Weights of a small transformer language model.
Size: 9 layers, 4 heads of 32, MLP 640 GELU, vocabulary 8192.
Architecture: LayerNorm before each block, rotary positions, biases, untied embeddings, attention and MLP in parallel.
Training: a variant of Adam for these matrices, 284M tokens, 8661 steps.
MLP neurons of a small language model. Each row is named by its layer, matrix (up: input weights; down: output weights) and neuron, and shows model dimensions 32-95. Each number is 50 + 10 x the weight over its row's rms, rounded and kept within 0 to 99.
After each neuron's rows, "fires after" lists the tokens most often just before its 100 highest values on Wikipedia text that the model never trained on. A number after a token or word is its count.

L4.up346:44 66 72 51 37 52 62 44 49 40 33 44 61 58 68 46 42 48 56 45 44 29 60 53 36 29 41 48 44 33 50 37 41 61 61 63 49 61 60 52 66 45 50 46 57 57 47 56 70 50 50 62 51 53 58 72 58 62 60 53 48 58 54 34
L4.down346:54 35 47 57 45 66 54 45 58 43 40 47 52 50 43 68 52 52 37 41 55 53 43 59 49 61 51 41 57 56 54 28 47 55 57 40 59 73 46 44 60 55 58 42 51 46 52 44 34 51 47 57 34 45 56 47 45 55 54 60 51 47 58 58
fires after: " |" 24, "." 19, ":" 5, "=" 5, "|" 5, " was" 4

L4.up45:51 36 44 57 61 75 39 33 35 45 61 41 52 60 55 72 56 38 46 53 39 41 56 47 55 71 43 40 58 44 43 56 62 36 42 44 60 54 42 71 49 55 63 49 61 47 50 57 54 51 36 62 52 70 32 49 37 30 44 38 54 64 48 36
L4.down45:62 63 62 52 44 50 51 44 36 72 39 44 69 38 54 40 52 51 30 57 57 48 39 48 37 64 36 45 50 50 66 48 69 37 44 73 43 43 48 55 42 39 64 44 43 66 51 51 60 49 41 44 41 62 63 55 41 61 50 54 59 51 38 36
fires after: " was" 28, " were" 16, " is" 8, "," 6, " the" 5

L4.up263:35 59 41 52 55 47 42 57 62 59 65 58 30 51 51 43 37 25 32 45 48 51 60 49 40 37 41 56 71 37 37 42 52 49 50 67 62 68 47 55 66 43 55 36 48 44 52 52 62 57 57 35 54 71 40 57 44 42 62 45 38 54 42 54
L4.down263:59 54 39 47 68 49 58 45 50 39 49 44 60 56 47 57 65 50 40 56 51 56 50 35 34 22 47 49 64 46 21 49 35 46 49 38 54 49 43 45 58 57 40 36 48 62 66 59 51 53 39 34 48 49 36 52 58 37 53 39 75 47 68 44
fires after: "″" 28, "°" 19, "\n" 15, " of" 4

L4.up242:61 43 74 52 54 58 49 57 30 58 33 44 39 55 50 43 57 67 40 62 46 62 65 51 38 42 38 37 66 45 22 55 44 45 65 61 51 63 58 47 58 58 33 43 50 61 59 43 65 51 45 52 59 47 52 44 45 46 60 38 48 46 30 41
L4.down242:62 48 43 55 53 33 47 59 39 36 54 45 51 71 53 44 50 45 50 41 46 68 43 49 58 55 71 77 38 44 48 49 52 43 28 26 61 62 42 51 57 55 42 36 50 46 48 55 57 40 43 36 49 68 49 51 57 47 43 58 57 59 61 51
fires after: "|" 31, "N" 22, ":" 19, " |" 6

L4.up115:53 46 49 52 58 55 46 43 32 38 37 50 46 74 49 41 49 58 48 50 26 49 53 49 48 56 40 60 43 40 37 49 55 42 70 48 52 35 54 48 61 60 53 52 52 43 53 56 52 53 39 51 52 59 58 50 56 47 40 42 45 49 54 47
L4.down115:58 56 54 55 50 63 35 35 38 52 49 59 57 54 51 65 46 54 44 46 67 43 58 63 58 44 36 31 39 50 47 71 40 59 44 43 56 70 52 57 33 38 49 78 51 51 58 60 55 43 67 44 40 53 33 42 58 47 59 40 54 28 48 44
fires after: " (" 35, " $" 21, "," 6

L4.up532:62 58 46 54 60 40 65 24 45 49 54 79 61 68 61 59 41 49 35 50 34 31 43 57 32 42 57 65 55 40 31 51 47 61 42 51 61 31 65 52 44 47 56 48 69 58 35 52 44 52 68 43 31 41 49 54 48 46 68 47 26 46 46 58
L4.down532:58 53 51 63 26 60 51 62 48 60 40 63 65 41 58 37 45 46 47 53 42 47 57 63 50 56 58 57 49 44 59 61 46 25 36 41 73 43 40 39 55 60 68 43 50 50 60 45 76 64 34 33 56 39 59 52 31 36 38 49 55 56 55 58
fires after: ")" 19, "  " 15, "1" 7, " 0" 5, " 1" 4, "2" 4

L2.up281:45 55 41 53 58 69 30 53 48 49 32 60 48 61 50 48 44 53 52 30 40 54 75 48 48 43 66 64 58 31 52 40 50 54 44 47 50 44 69 59 44 46 44 53 69 49 47 68 59 55 55 37 15 57 41 48 46 50 44 40 47 58 51 53
L2.down281:47 39 59 55 42 34 65 51 49 49 68 47 47 56 49 52 51 44 35 71 62 48 55 55 48 56 41 42 47 62 40 52 41 46 65 41 33 55 37 50 62 48 45 12 35 53 61 47 47 49 51 60 75 44 53 47 50 46 42 60 68 38 55 45
fires after: "=" 72

L2.up299:47 56 69 57 60 69 44 53 49 51 33 58 41 73 50 51 41 48 45 60 33 27 68 58 43 58 50 46 52 45 51 54 66 34 51 70 57 47 54 50 64 57 39 41 43 52 48 49 54 50 40 52 47 64 42 55 63 52 53 38 47 63 27 43
L2.down299:38 55 52 56 58 42 60 52 69 59 45 55 57 51 39 66 26 63 54 67 49 35 47 41 45 50 52 57 43 42 30 58 48 51 46 58 28 50 58 43 43 61 35 49 46 48 38 54 52 37 47 46 62 51 50 53 50 57 56 49 46 66 43 39
fires after: " (" 31, "–" 16, "," 12, "=" 5, "\n\n" 5

L4.up276:63 52 54 60 56 58 51 53 49 70 42 60 48 56 55 60 36 68 59 48 56 50 65 53 47 46 36 59 64 25 51 36 38 58 69 72 51 59 62 50 41 54 45 43 50 65 57 47 43 64 50 60 36 60 47 51 41 44 48 40 45 66 50 36
L4.down276:47 56 49 46 58 28 44 42 45 63 54 83 60 56 40 47 47 49 41 34 79 56 55 48 39 49 36 53 27 44 52 57 41 50 45 52 53 49 60 53 45 35 38 38 53 55 53 72 58 40 59 54 50 58 46 51 47 48 44 35 57 61 68 68
fires after: "=" 95

L4.up83:39 53 48 45 50 61 53 44 36 60 37 45 38 63 37 49 67 46 38 64 55 57 24 37 49 47 51 42 42 46 59 37 47 49 59 38 58 59 50 56 40 44 53 48 60 56 58 62 46 49 50 45 65 59 58 41 46 41 41 56 47 50 37 50
L4.down83:21 57 31 45 75 57 58 62 32 43 40 48 58 56 45 43 50 42 56 47 61 44 56 63 39 40 38 52 66 57 27 57 46 53 32 64 51 38 67 53 55 57 60 44 35 72 54 37 53 55 53 42 56 62 52 57 50 44 46 45 33 43 56 41
fires after: " (" 23, "-" 10, " Su" 8, "/" 6, "s" 5, "p" 5

L4.up600:54 59 43 37 56 53 49 56 29 37 41 46 37 45 56 53 50 59 49 59 68 37 36 41 42 49 49 54 64 55 56 61 36 37 53 58 76 78 49 52 62 58 58 46 48 46 59 57 52 44 53 59 49 62 26 48 54 51 47 44 46 50 50 49
L4.down600:44 43 35 48 41 37 61 48 55 43 66 42 47 47 71 41 45 51 59 40 57 64 60 45 65 50 52 67 45 58 39 44 49 41 39 51 46 52 37 58 56 30 63 62 47 54 46 55 50 55 54 34 39 38 55 45 42 39 42 49 43 58 41 62
fires after: "\n" 97

L4.up23:54 45 48 57 38 31 53 63 53 25 49 41 49 55 55 40 40 59 44 59 52 42 54 34 46 68 56 64 59 40 23 38 43 62 62 52 65 41 50 52 47 44 60 48 68 57 42 76 69 45 52 41 57 42 58 52 48 58 46 52 41 71 45 38
L4.down23:57 54 43 49 27 61 60 47 53 54 56 56 53 49 47 51 47 45 60 43 42 55 42 54 48 46 34 44 37 48 54 57 59 48 44 58 41 54 59 54 53 70 34 82 60 47 55 30 43 63 26 47 45 42 36 49 46 47 62 39 57 26 47 47
fires after: "." 19, "," 16, " \"" 10, "-" 9, " and" 7, "'" 5

L4.up287:58 40 49 46 64 48 68 58 32 46 57 69 67 45 33 46 61 48 30 54 39 51 40 51 44 54 36 48 65 26 59 38 54 44 61 55 63 48 59 41 56 59 42 40 58 49 59 68 44 48 47 70 59 46 47 46 47 51 69 25 31 45 53 49
L4.down287:23 44 57 37 48 58 54 42 60 40 46 57 40 49 37 58 55 54 29 59 44 56 57 45 28 41 43 55 70 45 36 51 39 52 58 60 45 46 55 47 46 60 54 31 25 45 64 59 46 48 48 51 36 54 58 48 50 62 66 38 49 40 43 53
fires after: "-" 21, "W" 12, "E" 8, " \"" 5, "G" 5

L4.up13:40 39 70 79 60 52 53 33 49 45 54 49 50 54 55 44 65 43 34 66 51 44 35 41 40 50 39 43 71 39 31 59 49 29 42 49 43 54 51 56 45 70 71 39 54 50 67 55 50 54 49 41 61 60 62 55 55 38 44 60 46 46 48 54
L4.down13:46 54 57 46 47 45 59 48 41 38 49 44 49 40 31 57 64 41 48 48 50 49 50 51 51 65 69 48 50 37 60 61 25 51 58 51 34 43 50 39 68 85 56 54 40 38 56 53 33 49 44 46 54 53 52 54 54 43 45 38 72 38 63 52
fires after: " (" 68, "D" 5, " [" 4

L2.up76:50 58 65 57 65 50 56 53 45 48 54 44 38 49 54 44 39 57 41 60 36 42 72 56 39 59 54 57 68 33 41 60 55 50 58 67 63 57 67 61 48 41 55 34 39 65 59 72 44 48 43 44 62 59 26 54 57 54 51 40 38 52 46 47
L2.down76:37 42 59 43 40 44 54 47 39 46 45 57 61 46 49 49 58 42 51 42 47 57 53 41 36 43 46 44 69 51 60 47 34 52 53 75 50 67 74 65 21 49 33 38 52 53 56 47 51 37 46 65 60 54 54 46 64 45 69 38 50 56 45 54
fires after: " |" 34, " United" 16, "," 8, " E" 5, "United" 4, " the" 4

L4.up329:57 44 45 41 70 41 34 63 39 43 51 59 43 62 53 50 42 61 50 61 53 62 41 56 33 39 54 41 63 41 33 45 49 44 55 58 55 25 62 48 58 67 42 32 62 53 47 70 46 45 56 57 43 57 43 59 53 41 47 44 53 57 43 30
L4.down329:49 61 49 48 43 48 33 54 52 47 41 47 54 58 36 44 27 44 56 49 40 61 49 53 44 49 53 61 60 33 56 46 42 45 59 59 52 42 44 64 41 56 49 22 56 51 57 76 54 54 58 47 43 57 46 72 50 65 71 36 56 52 55 54
fires after: "=" 84

L4.up20:54 51 58 52 62 45 48 51 53 41 44 54 48 48 37 67 51 58 55 75 64 61 52 58 48 46 51 49 56 42 54 40 48 48 34 43 47 58 46 58 40 52 44 43 46 53 53 82 50 59 54 59 53 38 46 59 34 50 49 34 45 64 45 31
L4.down20:43 41 50 51 56 45 45 57 63 50 68 67 49 36 36 46 51 53 58 68 50 37 54 59 43 57 53 49 36 56 55 39 45 60 43 49 70 50 41 44 61 69 57 64 64 51 61 35 53 53 39 41 34 62 38 34 67 48 51 52 27 42 43 58
fires after: " (" 51, " \"" 13, "–" 12, "\n" 7, "|" 7, "-" 6

L4.up552:51 53 48 51 66 41 58 38 40 25 60 44 61 65 57 52 46 52 50 51 58 48 24 39 45 40 58 48 46 40 44 45 49 33 47 58 51 59 56 51 42 45 44 45 27 42 63 72 56 52 67 53 45 40 59 48 43 47 44 61 36 79 65 45
L4.down552:53 40 40 31 53 60 57 55 55 33 61 47 48 59 47 49 48 50 52 50 61 57 41 40 48 43 44 50 54 58 45 48 46 49 56 59 56 56 62 45 63 47 74 41 31 31 49 53 47 47 43 45 69 61 44 48 51 43 49 84 38 69 49 48
fires after: " (" 24, " \"" 20, "-" 13, "/" 5, " and" 4

L4.up2:36 44 34 54 45 46 57 56 52 37 42 46 62 40 47 34 30 69 51 57 26 48 29 60 45 51 36 47 58 41 34 35 32 44 74 39 30 38 57 46 60 40 34 42 49 67 42 70 61 52 39 64 36 51 43 39 69 54 55 55 43 72 56 41
L4.down2:57 49 61 45 48 41 38 62 33 33 44 31 59 67 48 56 59 49 48 64 51 42 60 70 66 39 40 41 50 59 60 38 40 50 59 59 47 59 39 47 40 42 38 43 41 44 53 49 28 51 30 59 43 45 38 61 32 46 39 43 49 52 57 47
fires after: "-" 24, "{" 19, " \"" 10, "." 6, "/" 6

L4.up208:60 58 45 66 30 55 47 41 26 30 43 42 48 44 59 52 40 61 51 50 70 50 49 51 51 44 47 69 55 33 42 35 34 36 56 65 54 44 54 45 41 62 40 51 54 53 63 62 64 63 54 59 46 47 57 55 58 41 52 41 32 70 56 44
L4.down208:44 67 37 54 51 59 47 42 64 50 51 44 63 46 54 44 52 50 50 50 54 48 59 55 43 49 53 48 29 59 44 48 35 48 39 52 56 56 61 57 46 49 63 99 47 65 42 47 58 54 52 47 58 48 44 38 43 38 56 40 46 53 40 42
fires after: "," 40, "." 20, "\n\n" 13, " It" 10, " (" 7

L2.up626:78 44 29 57 53 54 44 54 56 36 51 48 52 60 40 60 62 40 38 48 47 49 43 46 43 67 57 50 67 50 57 54 42 46 53 36 43 42 75 65 57 52 50 45 53 59 54 54 59 45 56 64 42 50 50 58 56 45 45 41 44 43 34 47
L2.down626:68 65 53 65 56 52 45 42 38 40 64 49 38 56 33 52 47 29 46 56 61 46 56 53 37 55 76 51 32 51 41 48 44 61 46 48 49 48 46 49 47 49 52 60 40 41 37 55 54 43 30 47 45 49 46 41 38 54 41 49 58 50 41 45
fires after: " the" 22, " his" 15, " Los" 7, " a" 6, "s" 5

L4.up29:44 40 44 65 62 47 55 69 61 34 35 49 63 54 56 38 35 48 57 54 51 44 56 31 49 59 47 45 46 43 40 54 29 33 50 57 54 53 68 55 41 59 33 44 57 57 59 52 59 54 33 60 56 63 41 58 50 44 45 27 47 64 32 65
L4.down29:47 57 42 55 51 50 64 39 67 42 35 67 40 57 51 46 60 57 55 52 71 48 52 39 46 37 54 36 47 48 55 51 35 46 63 52 38 50 38 41 38 19 55 49 50 61 48 45 29 36 42 35 28 42 37 50 66 57 40 54 55 41 49 56
fires after: "-" 30, " is" 16, ")" 8, "=" 8, "|" 8

L4.up299:36 49 50 69 49 62 50 49 56 38 50 57 46 59 53 41 49 46 49 54 33 41 53 60 45 51 46 44 48 58 42 37 56 47 38 79 49 46 53 54 62 66 49 43 53 42 50 62 36 53 36 32 41 38 52 43 49 47 61 64 38 44 49 48
L4.down299:25 52 58 58 56 52 50 44 26 68 63 60 50 62 49 43 49 53 45 56 63 58 47 39 62 44 50 51 54 55 60 47 64 53 40 47 54 45 59 29 42 55 51 61 59 63 48 40 25 52 31 73 46 60 57 50 47 35 33 53 68 36 41 51
fires after: " $" 14, "|" 14, "′" 10, " (" 9, "–" 7, "/" 5

L4.up191:48 31 50 60 31 52 65 36 43 46 48 41 46 50 51 67 39 27 46 56 50 43 48 59 55 56 40 52 51 43 67 48 59 40 43 49 55 48 41 66 49 41 53 43 50 52 56 60 39 71 73 50 46 53 34 54 35 52 48 37 33 63 37 39
L4.down191:43 60 46 37 51 36 46 38 62 57 48 46 39 41 42 40 51 67 43 57 42 51 49 42 60 61 68 57 39 60 32 33 46 70 46 49 62 36 61 45 53 43 48 41 42 44 46 27 57 41 57 38 52 39 61 49 57 49 62 54 56 47 53 63
fires after: "{" 35, "," 21, "-" 10, "(" 6, " is" 5

L4.up168:41 56 38 66 67 48 34 46 46 38 51 43 39 54 58 61 47 57 39 42 51 39 53 45 37 53 49 43 48 40 34 57 43 29 60 66 33 54 54 53 70 37 59 46 30 65 55 48 45 37 51 56 54 49 58 45 55 51 51 70 57 50 57 45
L4.down168:47 61 44 47 56 50 39 52 52 48 61 70 44 47 76 59 57 59 33 51 63 65 40 50 46 71 51 35 50 55 32 42 37 45 50 56 29 57 61 40 57 61 56 53 77 54 35 34 65 38 47 49 42 56 49 62 63 43 43 51 60 37 56 53
fires after: "|" 24, "." 19, " (" 18, "25" 7, "1" 4

L4.up19:60 72 50 51 49 54 50 46 41 46 44 48 58 57 53 56 55 57 31 41 40 53 61 38 41 46 58 43 52 22 28 50 42 45 46 68 45 61 43 58 69 54 58 48 50 54 46 56 48 47 46 55 32 31 54 45 56 42 48 58 43 33 44 27
L4.down19:44 71 50 61 58 47 51 59 52 41 53 65 53 50 49 46 54 46 57 44 58 57 57 39 35 61 66 65 56 50 48 41 38 43 76 53 42 44 72 44 37 57 48 32 36 56 29 42 54 40 59 51 33 36 43 55 51 58 41 57 34 49 45 56
fires after: "." 30, " (" 16, "," 6, " km" 5, " mi" 5, "1" 4

L4.up589:67 46 54 52 57 52 43 32 33 58 49 61 41 48 36 49 52 60 45 65 51 51 58 45 57 38 40 57 51 58 44 52 47 36 53 37 50 41 58 44 30 55 46 43 43 58 66 75 44 49 32 55 46 50 52 48 58 37 50 66 53 50 54 45
L4.down589:62 49 48 60 51 70 44 45 48 58 58 54 63 50 54 51 70 52 61 50 37 62 46 40 57 54 57 59 65 58 60 45 34 55 28 33 38 53 51 34 68 50 54 56 55 45 47 33 47 23 58 43 52 28 61 57 62 42 51 61 71 42 47 52
fires after: "-" 36, " \"" 11, " (" 10, "/" 6, "te" 4

L4.up181:51 38 66 51 58 74 34 30 49 53 61 62 36 55 52 60 44 44 40 48 33 53 34 49 53 48 43 37 54 50 51 57 47 35 69 49 55 34 42 66 56 54 65 44 53 46 49 52 65 37 53 55 43 61 42 44 48 44 68 41 40 42 51 36
L4.down181:52 57 50 70 32 56 46 51 62 57 59 37 67 58 58 30 55 31 49 46 34 54 57 70 45 43 46 68 50 41 50 50 51 60 31 53 51 54 59 61 51 28 59 47 48 71 45 61 44 70 41 56 36 42 26 42 36 35 49 57 55 63 38 39
fires after: " was" 40, " be" 15, " were" 13, " been" 12, " are" 4

L4.up335:37 54 70 72 60 54 51 57 49 41 50 42 48 70 38 58 44 31 39 56 36 60 46 55 37 66 64 35 71 60 32 29 65 46 60 41 43 38 46 52 63 54 43 38 57 56 45 69 60 30 58 36 64 39 49 59 53 57 59 46 27 56 49 40
L4.down335:46 38 51 35 37 48 54 48 46 54 48 51 56 52 43 51 45 60 55 55 45 51 74 63 42 57 58 61 50 60 43 69 25 50 60 52 39 46 37 53 59 44 59 47 62 49 59 52 53 48 59 45 57 40 42 73 59 56 55 56 51 52 44 58
fires after: " |" 21, "–" 19, " −" 8, " Apps" 8, " +" 6, " (" 4

L4.up238:52 38 50 50 65 50 32 50 54 40 60 46 45 64 51 48 45 47 38 40 37 42 43 42 36 64 30 48 47 38 40 61 48 53 57 57 33 44 47 43 49 49 51 49 39 58 74 78 46 27 63 44 61 54 55 42 53 46 53 56 57 51 46 28
L4.down238:36 65 43 41 52 70 44 47 58 53 38 61 53 37 49 60 50 66 51 41 48 60 50 59 49 42 58 52 57 50 50 54 40 44 47 59 46 51 62 46 48 49 62 38 58 53 56 49 45 43 54 56 49 62 45 49 56 47 65 34 78 48 57 46
fires after: " |" 26, "=" 24, "|" 10, "W" 9, "." 5, "E" 5

L4.up324:44 43 40 64 65 49 33 52 44 48 52 50 35 60 49 51 53 40 49 52 39 51 49 47 35 46 52 36 48 54 35 47 45 40 48 69 48 30 43 62 69 43 43 42 61 58 52 72 44 46 53 48 68 47 53 61 33 52 60 43 56 59 44 37
L4.down324:38 54 60 30 42 60 49 34 59 59 24 44 70 38 57 50 49 62 16 33 54 50 48 64 50 29 56 47 55 67 42 52 42 35 54 52 53 41 40 49 61 51 44 52 48 60 55 53 70 47 47 54 26 42 50 46 63 36 41 53 53 44 56 43
fires after: " (" 15, "-" 14, "(" 12, " Un" 5, " www" 5, " |" 4

L4.up302:76 48 51 51 62 59 50 42 41 56 38 59 43 40 61 57 55 44 61 42 51 41 32 42 35 43 37 44 48 46 40 58 41 59 58 46 50 68 56 48 37 59 50 45 57 53 50 55 39 47 51 65 37 47 53 61 53 49 45 30 31 57 38 43
L4.down302:48 50 61 70 48 56 47 56 66 48 41 43 48 44 60 48 45 53 43 51 47 43 42 61 54 53 55 47 31 73 57 39 34 41 60 60 51 43 56 43 54 36 60 44 42 53 51 56 32 51 51 53 60 58 56 45 58 60 38 61 60 54 36 35
fires after: "=" 46, " is" 5, ")" 4

L4.up165:59 54 28 42 50 42 42 64 46 45 45 69 55 58 25 35 37 44 57 45 57 34 51 52 54 55 56 53 45 65 48 55 56 29 30 62 34 41 79 59 40 57 37 42 53 47 65 54 45 53 52 48 45 53 49 44 52 47 49 50 55 57 45 33
L4.down165:52 63 51 56 50 44 52 42 54 45 53 45 44 56 39 48 53 34 74 40 66 58 48 45 57 66 52 49 52 54 54 53 53 40 50 60 75 66 56 36 49 52 43 19 37 38 69 37 49 34 52 62 40 41 26 50 64 49 55 51 48 51 46 64
fires after: "," 16, "In" 15, " January" 10, " July" 7, " September" 6

L4.up432:55 36 58 35 72 61 41 53 39 29 61 44 45 69 50 49 61 44 53 58 43 51 50 45 40 53 47 67 63 27 70 48 65 53 45 50 55 47 47 46 71 49 50 50 44 78 49 66 51 64 45 60 55 57 47 31 56 37 60 32 58 50 47 42
L4.down432:66 44 55 50 66 60 55 62 60 47 52 46 48 61 55 55 64 34 64 56 33 54 46 38 55 38 59 66 53 55 58 46 61 50 61 53 59 47 45 33 51 36 52 43 43 63 51 43 52 38 67 51 39 50 56 40 62 48 55 43 50 71 48 32
fires after: " (" 58, "–" 14

L4.up511:57 54 46 36 71 38 18 60 46 38 52 53 34 58 47 42 50 68 45 64 56 53 59 53 39 36 55 52 41 45 30 66 55 56 61 58 53 39 54 41 65 50 58 48 52 47 40 54 29 41 39 60 46 40 56 53 41 52 56 51 47 63 66 42
L4.down511:58 46 56 62 41 60 68 44 46 66 40 60 49 47 43 54 52 32 42 35 50 49 43 47 52 56 50 42 43 43 58 53 48 29 43 43 42 66 53 47 47 52 45 69 50 57 57 21 68 55 39 57 48 59 42 47 52 59 50 53 49 31 32 49
fires after: "-" 25, " Un" 13, " (" 11, " En" 7, "," 6, " www" 5

L4.up565:39 38 28 52 54 44 51 76 56 49 49 51 49 40 55 40 37 62 53 44 54 64 50 53 43 64 54 58 60 58 48 59 34 48 61 40 37 44 44 61 57 54 47 49 38 55 46 47 42 59 58 73 41 64 56 68 52 35 49 55 60 55 58 39
L4.down565:59 61 75 64 38 58 58 31 49 53 54 47 51 63 50 46 70 51 41 65 34 45 54 46 48 33 48 31 41 45 45 47 68 47 43 51 59 52 58 33 47 44 57 50 57 43 59 67 45 49 48 37 52 46 38 48 44 56 45 51 36 46 48 59
fires after: " |" 49, " Set" 5, "-" 5

L2.up592:53 32 67 34 57 67 47 65 36 58 40 68 48 60 42 47 43 49 29 58 54 38 51 66 41 38 23 51 59 55 40 47 54 59 57 65 61 63 35 47 65 53 42 49 39 47 64 49 60 47 39 57 59 60 47 38 58 37 37 64 33 59 41 51
L2.down592:66 63 53 64 48 51 27 37 61 57 42 40 61 53 56 53 64 41 43 37 52 47 56 47 51 63 70 47 58 52 48 50 50 60 54 58 37 38 54 42 38 47 57 30 73 46 44 48 55 33 45 48 62 60 64 52 40 46 48 41 62 56 38 46
fires after: "\n\n" 18, "°" 12, "″" 10, " (" 8, "\n" 7, ":" 4

L4.up74:53 34 55 62 46 45 35 49 48 48 52 36 46 61 22 49 49 41 41 51 49 49 45 54 46 45 37 58 46 59 39 52 44 45 40 49 66 50 42 48 60 48 47 44 42 51 54 72 34 39 55 65 39 53 63 46 43 53 50 36 46 39 42 40
L4.down74:61 62 35 55 37 51 48 50 44 65 66 45 35 59 30 72 59 42 64 34 51 55 59 47 57 41 62 57 40 52 47 46 39 62 49 13 57 57 47 56 53 40 52 31 37 50 54 49 53 54 57 41 60 48 68 45 52 42 54 43 55 50 45 66
fires after: "-" 42, " \"" 10, " out" 4, " un" 4, " Ref" 4, " Met" 4

L2.up359:67 27 47 50 65 43 45 64 51 39 43 47 27 51 37 49 58 59 58 59 61 45 51 44 36 73 64 37 55 58 48 53 55 33 45 71 43 31 51 51 58 47 53 37 61 46 59 49 43 54 44 54 57 51 37 55 60 37 51 41 51 48 43 55
L2.down359:54 77 40 35 34 51 48 32 50 50 43 61 58 43 62 55 45 52 48 41 46 62 47 54 50 54 35 45 54 36 42 47 51 44 46 38 52 55 45 52 59 50 65 44 44 61 64 47 72 36 46 51 55 49 61 48 59 50 70 50 64 41 42 38
fires after: ":" 27, "19" 9, "–" 8, "|" 7

L4.up447:49 56 40 53 46 64 33 62 51 41 51 51 51 56 62 57 44 46 55 55 46 48 48 42 41 62 50 47 66 39 36 57 54 49 50 48 59 28 51 50 52 65 44 40 66 43 40 61 52 55 40 60 47 73 57 39 55 43 67 38 54 64 64 36
L4.down447:49 54 40 59 58 64 59 50 48 35 41 48 57 61 44 59 42 44 49 45 37 42 33 42 37 51 63 52 60 46 49 41 49 57 69 57 43 24 39 56 26 50 45 19 53 54 49 62 58 56 68 49 50 64 50 53 65 52 68 43 32 48 49 47
fires after: " (" 51, "–" 16, "=" 7, "\n\n" 6, "\n" 5

L4.up110:48 42 57 52 40 41 56 43 60 55 24 77 54 70 52 41 58 60 54 48 49 43 53 67 41 49 46 48 57 33 37 46 44 45 47 42 57 51 71 38 69 54 40 43 61 53 55 63 60 46 44 48 42 55 43 56 53 61 56 46 54 54 55 46
L4.down110:45 52 54 49 60 60 59 39 49 25 57 51 59 36 46 42 44 48 42 38 60 37 51 36 50 44 28 48 52 44 55 57 41 60 67 52 77 61 54 40 45 52 38 64 40 33 47 55 38 60 46 51 53 46 58 30 58 50 49 34 45 58 53 55
fires after: "." 35, "=" 11, "\n\n" 4, " %" 4

L4.up58:64 73 40 45 64 76 63 54 33 34 48 67 36 51 59 47 59 52 52 57 66 42 40 37 40 51 57 37 51 53 40 41 61 35 65 47 44 46 61 47 46 64 30 49 42 47 72 57 52 42 39 55 52 59 60 55 48 49 40 49 45 52 43 44
L4.down58:51 45 50 77 37 44 33 53 63 64 70 50 64 48 50 47 36 38 42 53 35 53 61 58 63 64 61 60 51 42 68 53 52 52 44 53 54 39 50 47 43 46 55 36 48 51 35 40 39 67 42 38 36 41 46 57 57 56 56 56 51 61 44 67
fires after: " such" 20, " There" 12, "There" 7, " there" 7, ")" 5, " had" 4

L4.up135:52 48 74 33 68 55 44 39 46 51 47 45 48 59 51 52 67 48 54 55 54 42 58 27 58 38 52 57 50 43 53 36 46 35 61 40 56 63 48 51 61 42 48 31 63 51 41 76 55 50 51 59 56 37 60 45 31 52 47 56 39 79 53 40
L4.down135:51 38 43 39 60 55 38 48 64 59 48 38 48 44 49 51 40 31 56 47 50 52 58 35 47 47 57 37 79 44 71 49 66 57 44 57 52 48 55 67 44 45 39 71 55 37 45 48 55 33 59 57 45 38 43 62 54 23 55 46 52 72 46 65
fires after: "-" 28, " (" 11, " \"" 11, "/" 8, " |" 6, "Or" 4

L2.up576:66 45 37 37 48 48 26 41 62 53 50 51 56 56 58 64 59 37 54 39 34 48 48 64 61 60 56 44 55 44 52 45 26 24 48 52 49 35 62 52 64 39 55 49 46 55 35 68 72 38 50 51 42 37 55 53 63 50 51 51 48 49 39 28
L2.down576:53 62 36 21 54 45 49 52 51 43 52 52 60 43 54 57 53 44 58 50 48 36 58 58 54 47 46 49 53 51 56 52 42 30 42 59 47 36 53 41 54 32 61 24 55 65 40 61 62 44 40 53 60 38 75 42 67 39 41 52 35 49 41 44
fires after: "." 52, " the" 9, "y" 4

L2.up22:62 48 38 47 51 76 37 54 48 28 32 69 53 75 37 43 46 38 59 60 57 52 54 47 54 58 64 60 65 32 56 55 55 45 42 56 37 30 73 58 57 50 61 48 54 55 32 53 51 61 37 65 41 57 50 56 45 55 45 35 55 44 56 40
L2.down22:56 40 47 48 59 54 52 46 47 30 60 53 46 45 46 51 40 53 45 62 52 46 49 47 70 64 59 66 37 60 44 59 34 60 32 66 53 35 50 36 63 52 48 78 48 45 44 44 54 51 41 40 48 62 56 47 45 54 62 52 52 57 48 48
fires after: " in" 41, " the" 13, " In" 5, "In" 5, "," 4, " from" 4